Weights of a small transformer language model.
Size: width 224, 4 heads of 64 (1 for keys and values), MLP 896 SiLU.
Architecture: LayerNorm after each residual sum, learned positions, biases, capped logits.
Training: a variant of Muon for these matrices, 8037 steps.
MLP neurons of a small language model. Each row is named by its layer, matrix (up: input weights) and neuron, and shows model dimensions 80-207. Each number is 500 + 40 x the weight over its row's rms, rounded and kept within 0 to 999. Numbers have three digits each.
After each neuron's rows, "fires after" lists the tokens most often just before its 100 highest values on Wikipedia text that the model never trained on; "fires on" lists the tokens most often at its 100 highest values on Wikipedia text that the model never trained on.

L2.up844:440493514546510529488484484487441516518447456467534517534470511509544577545537549540413514465428420473523553587530522528542476572489447484476547524443516469464491455487568462473535458485538500527492528576575475504540461441529538496479453530417453501497551497511454516541560447519478483519460439505507511443505498487449422521545529421491538518549510464521537469541516475554521456507543
fires after: " ", "2", "1"
fires on: "0", "1", "6", " $"

L7.up251:508523513444497455524350484502513513446492507543533448483442423439513480540550526523501557445506486501475497496498554532474481440537506485493487534539510524478533585501446486465528408542546461505482475551581490467489529471553590564463483441483447453522531508545494498506491514518492479496517466546509497546521500519506488559434482450453517514458389522468511534484428449485547457481505
fires after: "2", " "
fires on: "0", "1", "m"

L7.up850:486494593447469532553464523575510502501472501449525477463514431462503448481548517452574466535584514454536492522587559499571569415469522511483508535504482492577438574520441499545487467542528488570528477471488585435493482548512517467482504535544442545505545589457480463579485465505485453478507517512491470512432469455530458475480518561509536488550519505490418453522544590529552477493466
fires after: " the", " The", " his", " a", "ib", "'s"
fires on: " p", "b", "st", " in", " or", " an"

L7.up758:521470499481562496465405496608477554460478504519492531475459434466510542525487553529497562553482511475481503495510489566558533473492491482501435457537495576528503458558488490463463507520488479496468477551436494480402481556532536526464519488415530436399429510512465494501491570532575552506522507514501534496468491460460555501482499436519535497463446496528499516532464474438515528560471
fires after: " ", ",", " M", ".", "M", "|"
fires on: "1", " ", " Pl", "ar", " Re", "or"

L7.up543:522534510623504532480490535536472454486443523424504498510518511485593541497464412434518507497511505489501475577539492472517514521463549467474481462553614499420496454517476481551473533534509492470467450375476508472449570513548513433536584548517520458512527499466532481532465516510470473481527509522525471520552499506472444491447473477535458535451520454529528533445542482460469468517511
fires after: "7", "1", "2", "0", "4", "8"
fires on: "8", "9", "0", "4", "7"

L7.up643:456493481534500413568455501505449464541452512535452517477527493455472523471493430403511578478453473442487491497502544518538487481522520484464612443457528505447516513475489465555573511389501515530541520465484439539507509445506490581481541490573506500507496491549405468449530490446460511549535519462544519574506548529434481431520541526517501459497469557460535505544494456541475489546456
fires after: ".", "6", "7"
fires on: "6", "4", "2", "5", "0", "8"

L7.up310:435518454564547575492481481475446507475529577533458540403486563497535551505560439486494446514489461521531573557516467495594571506485510474484467434616480501497515402444544458508516493543481494473505565457509514472507491478528574505585543527466535463497482464397510449490536544517556540484493491514428475472475488515464497465511457521454453542491501498502490553493532478486485492519482
fires after: " (", " ", "^{"
fires on: "2", "1", "-", "–", "8"

L7.up701:479552480510480523505490485540454472519466528490510477493552561504514476560504535517581529482490475429594567513526466525426453584488480596540508496482537534458512483542504484471541507515529487494462475527521496506520488400544502482431437537518546474612512442550584474506558449512517466537469546440549480554570502501457444447513492433455431508497493400473481529575510456543521488472548
fires after: "2", "1", " in", "-"
fires on: "0", "9", "l", "j", " al"

L4.up409:595546474512548561474444452522483477600547525496510498490529472503550579477552533479528437474549466494520401482519492460455541478509502458520506578403553480482575496542477476563506461457498491571516463448518424511468569458408525509503549434473501579503520532534456561469500505490524463427462481469482502554594531493517507517505485503405503557473523591459538482534543502504489560442463
fires after: ".\n\n", " |\n\n", "\n\n"
fires on: "==", ")\n\n", " |"

L7.up266:557525518498462546577503499447477458477474507531474519514576460545539522543476536493493521484507502444504483540563511478497555543481504522536530484479511477455537468468533495470527445472492545544451537511492469518520487486544513423485490440444497473495568540528499478427553497520454515474550447487496524472493447486479483541435509514548487419488432454510460494502478506473610459599510
fires after: "1"
fires on: "9", "8", "7"

L3.up9:493498427516551506558467493537489482540465475486488474486479511487442547558482477549523443475515380508478408454466453492459558479453548550543540459556472491497506541537562521502589455520517449423508472465456540526468531473475471549501507471508494501471526499512518500528548488451511484524417501557481429465452567624485487556484445420543454566493494514525500581556419441555467529521477
fires after: "}", " l", "T", " b", " mi", "b"
fires on: ")\n", "and", "oard", ")\n\n", " ex", ";\n"

L4.up734:548403480479544498496565472494491444469491528442478530506497498569511467557550511458571551473507504463507500508468464486441546487518533498489546526469532538489490457514503494487437433513397476482487532514533462526477527530495480544472495405509494463504521515572539572499478452476553515468529535611512512458537545564489510491562530444499485508553486545594554530476482502595488596494499
fires after: "-", ",", " km", " T", " such", "m"
fires on: " as", "^{", " •", "$", "mer", "ime"

L7.up618:557548501516490484535504473401443446495527521538600514512559463501457471467527508481463549515512489503504524459524512496507535509556491527424471470540497523414417541477433493505516482511502485486460494535455515448438530502427505523541447499549494564402538389512484430531482450527542427526508537486541505483435535517558534463600469520470445479520512500546500536473519509505507461552442
fires after: "1", "8", "2", "7", "5"
fires on: "2", "1", "3", "8", "7"

L4.up464:522494469493493515482447470583503455547414537467442444481415576483533460536486470520520536531500497490452563511552498470380530449533491529454505495456532499514475494480486551475497429484508486542496482478465492541409482488451458539548518454501496530510389511481518545444566542403569514515511448484478519543536499444415487503540503502484495528591500484509479549502582541449496473454558
fires after: " (", "\n\n", ".\n\n", "==", " =\n\n", "\n"
fires on: "R", " R", "K", "G", "L"

L7.up823:448492523472562451487522504517493541477446546518458444531493515563601475556548503550481505484439485486499507532470567484513512515488448504464560491510445528516477477450456545532512484518513566576473466538449400530544506407476470370432530552437479452514503600550543495511615471405449544536449485481457544514494562526431500462498493472432508478512491535473481497550486514513565528509538
fires after: "1", "2"
fires on: "9", "0"

L7.up632:469445472590483536435478456510525550513495523469451559500558477505479530459561467481522498538521520445494489571552539486493522527440543537474501511545538438457522545481437434549510456517540523464501530468481461502506500538425454491554516473481440468453536549528475549465566471555421530479453534509497551474549489488511507468454539471544493565556561489469526469518552539459484518533463
fires after: "5", "4", "2", "1", "0", "3"
fires on: "2", "9", "1", "4", "8", "6"

L3.up139:524479448500477433442507536576446562541461573479503483591474566496497495447540423506536475531472474450525497527531542507523486440514480523503511525489502518421509501478463454561516451428493500491467454462467596416525490533512512438515546565461471481566422477463519526490528466487474463556509473493540568527585409478478470569538510508558568519478448521511450487445555499565491515469473
fires after: "et", ".\n\n", "\n\n", " =\n\n", "T", "/"
fires on: "A", " al"

L2.up623:430494467544434467456486517504493538456540545560541534498440491538463556492566469508489398519465448499532494506537533486506497539511517489434513472466477478459475476451535461549443379450505589576488562497491483473581527464554538494486479512484493496458533531516505471522562463541484522475552424552498508483519435565557429513539469490515572533483439471544502461497536475492537477482517
fires after: " ", ".", " (", "-", " N", " \""
fires on: "8", "H", "6", "7", " Sp"

L3.up834:628499461450468510472513525546465485503534479507506550459531456497586600488537512529520371491501410434430426486450513504476558482538463471520564544505558473467513507484444502532481567550495537524472519448476473557487565471517531526476514498512481471495518514467434526488488480538465472449464512533521523481528509515473573482550460504517503544488543457494553469434606418532470519451485
fires after: ".\n\n", " |\n\n", "\n\n"
fires on: "==", "===", ")\n\n"

L7.up317:450551491470500451492430483477511532511539457525498448524516527468535453556495567563507541553488465449440430478474584492535517496535466418482490553455492579459481536469460445404533561498590509551550515489491524494471470530560507500419495472499486490459504574520521514505557502504512451491425512533534473525424436461552510524498510536497531536547433529539538512542462507506550483540511
fires after: " ex", "2", "–", " en", "1", " W"
fires on: "s", "0", "c", "h", "hen"

L4.up186:446544565431370465512485522502503440438401539564451486533535470450499538537520491485533452521507490546469447457512508487458498442517573507560589560427519527495489468433444532508558460510455495522505414473488487525471564516476492472503556512493477527536523489509554495506498497545489576509557404506491572473540496528478532555584562420497471469502512542520555518409448479547510563502524
fires after: "-", ")", " loc", " T", " c", " v"
fires on: " is", " •", "ated", "ime"

L2.up557:531453474470552485587505538432506460548529461523520546469548499521572481508455544521464476456490443501481525441544527535451516461522454475436450430542490426503544520542462586485478494435506543503503560470484489473503495482447519503452463582440451526522554517521516422536542456511535485500458579475482506482496553530448557483561474481521498516553491538523571519535527503557429588531527
fires after: "un", " b", " d", " w", " T", " f"
fires on: "ro", " album", "augh", "icip", "orn", " Democrat"

L4.up389:504485520481537502532463453462515509509453493441583491529483540488477535505493523490523522476591515599416542556518520487500528520590506412424512467467553485480527465493429490511480493511484536547553454525485507554429506528514534464466523544449523471523532489468514494362486467453529487543532553524514559520490511494498464527525498447504512473502556554531471452385531498492503463519500
fires after: ";", " |", "-", "|", " (", "ers"
fires on: " Y", " —", " Year", " rele", " •", " rece"

L7.up42:457465547493505511557478394531501488508459523464487461544471498535542510412573497499495580477530464493520515491559479548511478571473520519488498495491489469494483529507539531498533492472550469529528549495574513518512479474474497462533430474469528471480504487534406514534535532512402557510417481505418525528546499476404413488552521450498487487455587535448571530526469484513494468490472
fires after: "4", "2", "3", "5", "9", "1"
fires on: "0", "9", "8", "1", "2", "5"

L2.up571:469511505524546499520428515514488448528499523559490547491511431538638529501538449468496504575420465490593572519546572468526552518524556531468421465449482520497533430508538475518479454489534531473512504471502462504460445425512552560472532456502515473500513521492461500529516463501470524464552526490464502438495521585426416507553478482501522494463451484565482525570516545538462526539469
fires after: " ", ".", "1", "3", " ("
fires on: "4", "8", "7", "3"

L7.up725:523592482491448516465475490486562551566443464476527516528512501514427569435470514527481532545491487491520498494585465476441472438499531498487502474450504536473496539509521516488474480426550480542463438457472576501598555521457526548518455537458537486526507526450509480471479513491538488487467512504535479501488472472502473529482534454509416469516471440474512525584423588581409510488542
fires after: "0", "9", " ", "1", "8"
fires on: "1", "4", "5", "9", "2", "7"

L7.up672:460477470468553536420439528517469468493442423473515544504461489511479489542515527495468544546469444510557571462513573477472483574457449501460459508520494468528516443544472528412475441629465520459498566482521479523544467496537455491494476497556497457494578519441526482488501510481440533514475545406456540501508442467416447507602549459467484490462506479538502570493542521441481499481497
fires after: " (", " /", "1", ",", " $", " \""
fires on: " ", "0", "1", "3", "5", "2"

L7.up611:560501448498453529440476520479531518484459459491548510494470420514527496509471503582476538590600464509472549416553531531458524511420537460510467516565505553492491517484492531507602504502526497481441532502491499534560535422452570534491511506521471500514519473488494561495489430571526477542432419505521478503428472497499542452513512485492454495473429539517512467584451515574506461585554
fires after: "0", "2", "1", " March", " "
fires on: " ", "2", "1", "0", "9", "8"

L4.up766:489462536577474515483507503485434413518482480447573486478502473485479512436486509487459487587541520521595490491504534452493534532533520515498484509586524474496445531442580500468509552482520484466524470459577483503481521541497477510539437439515588490511475486494550584480528525423461434496461503580507447482586472514466596458508539446487514501480514537522510512554541457515508557523589
fires after: "um", " A", " a", " com", " e"
fires on: "mer", "ff", " co", "ctor"

L4.up612:505455488457553484499463498527512438575475563486497485472519540496515521441451454495441424549458525490555575445544453466447542500565547517504509489555488469473531500556524503555521527480508487471467512533566542575424503525475492477493464458453568473457518507541580476515556517454466442458452476575506508482462512486480461523467498465567521564485520547492484455519564466548517586445524
fires after: " A", "um", " E", " com", "or", " e"
fires on: "mer", "nt", "por", "lev", " ne"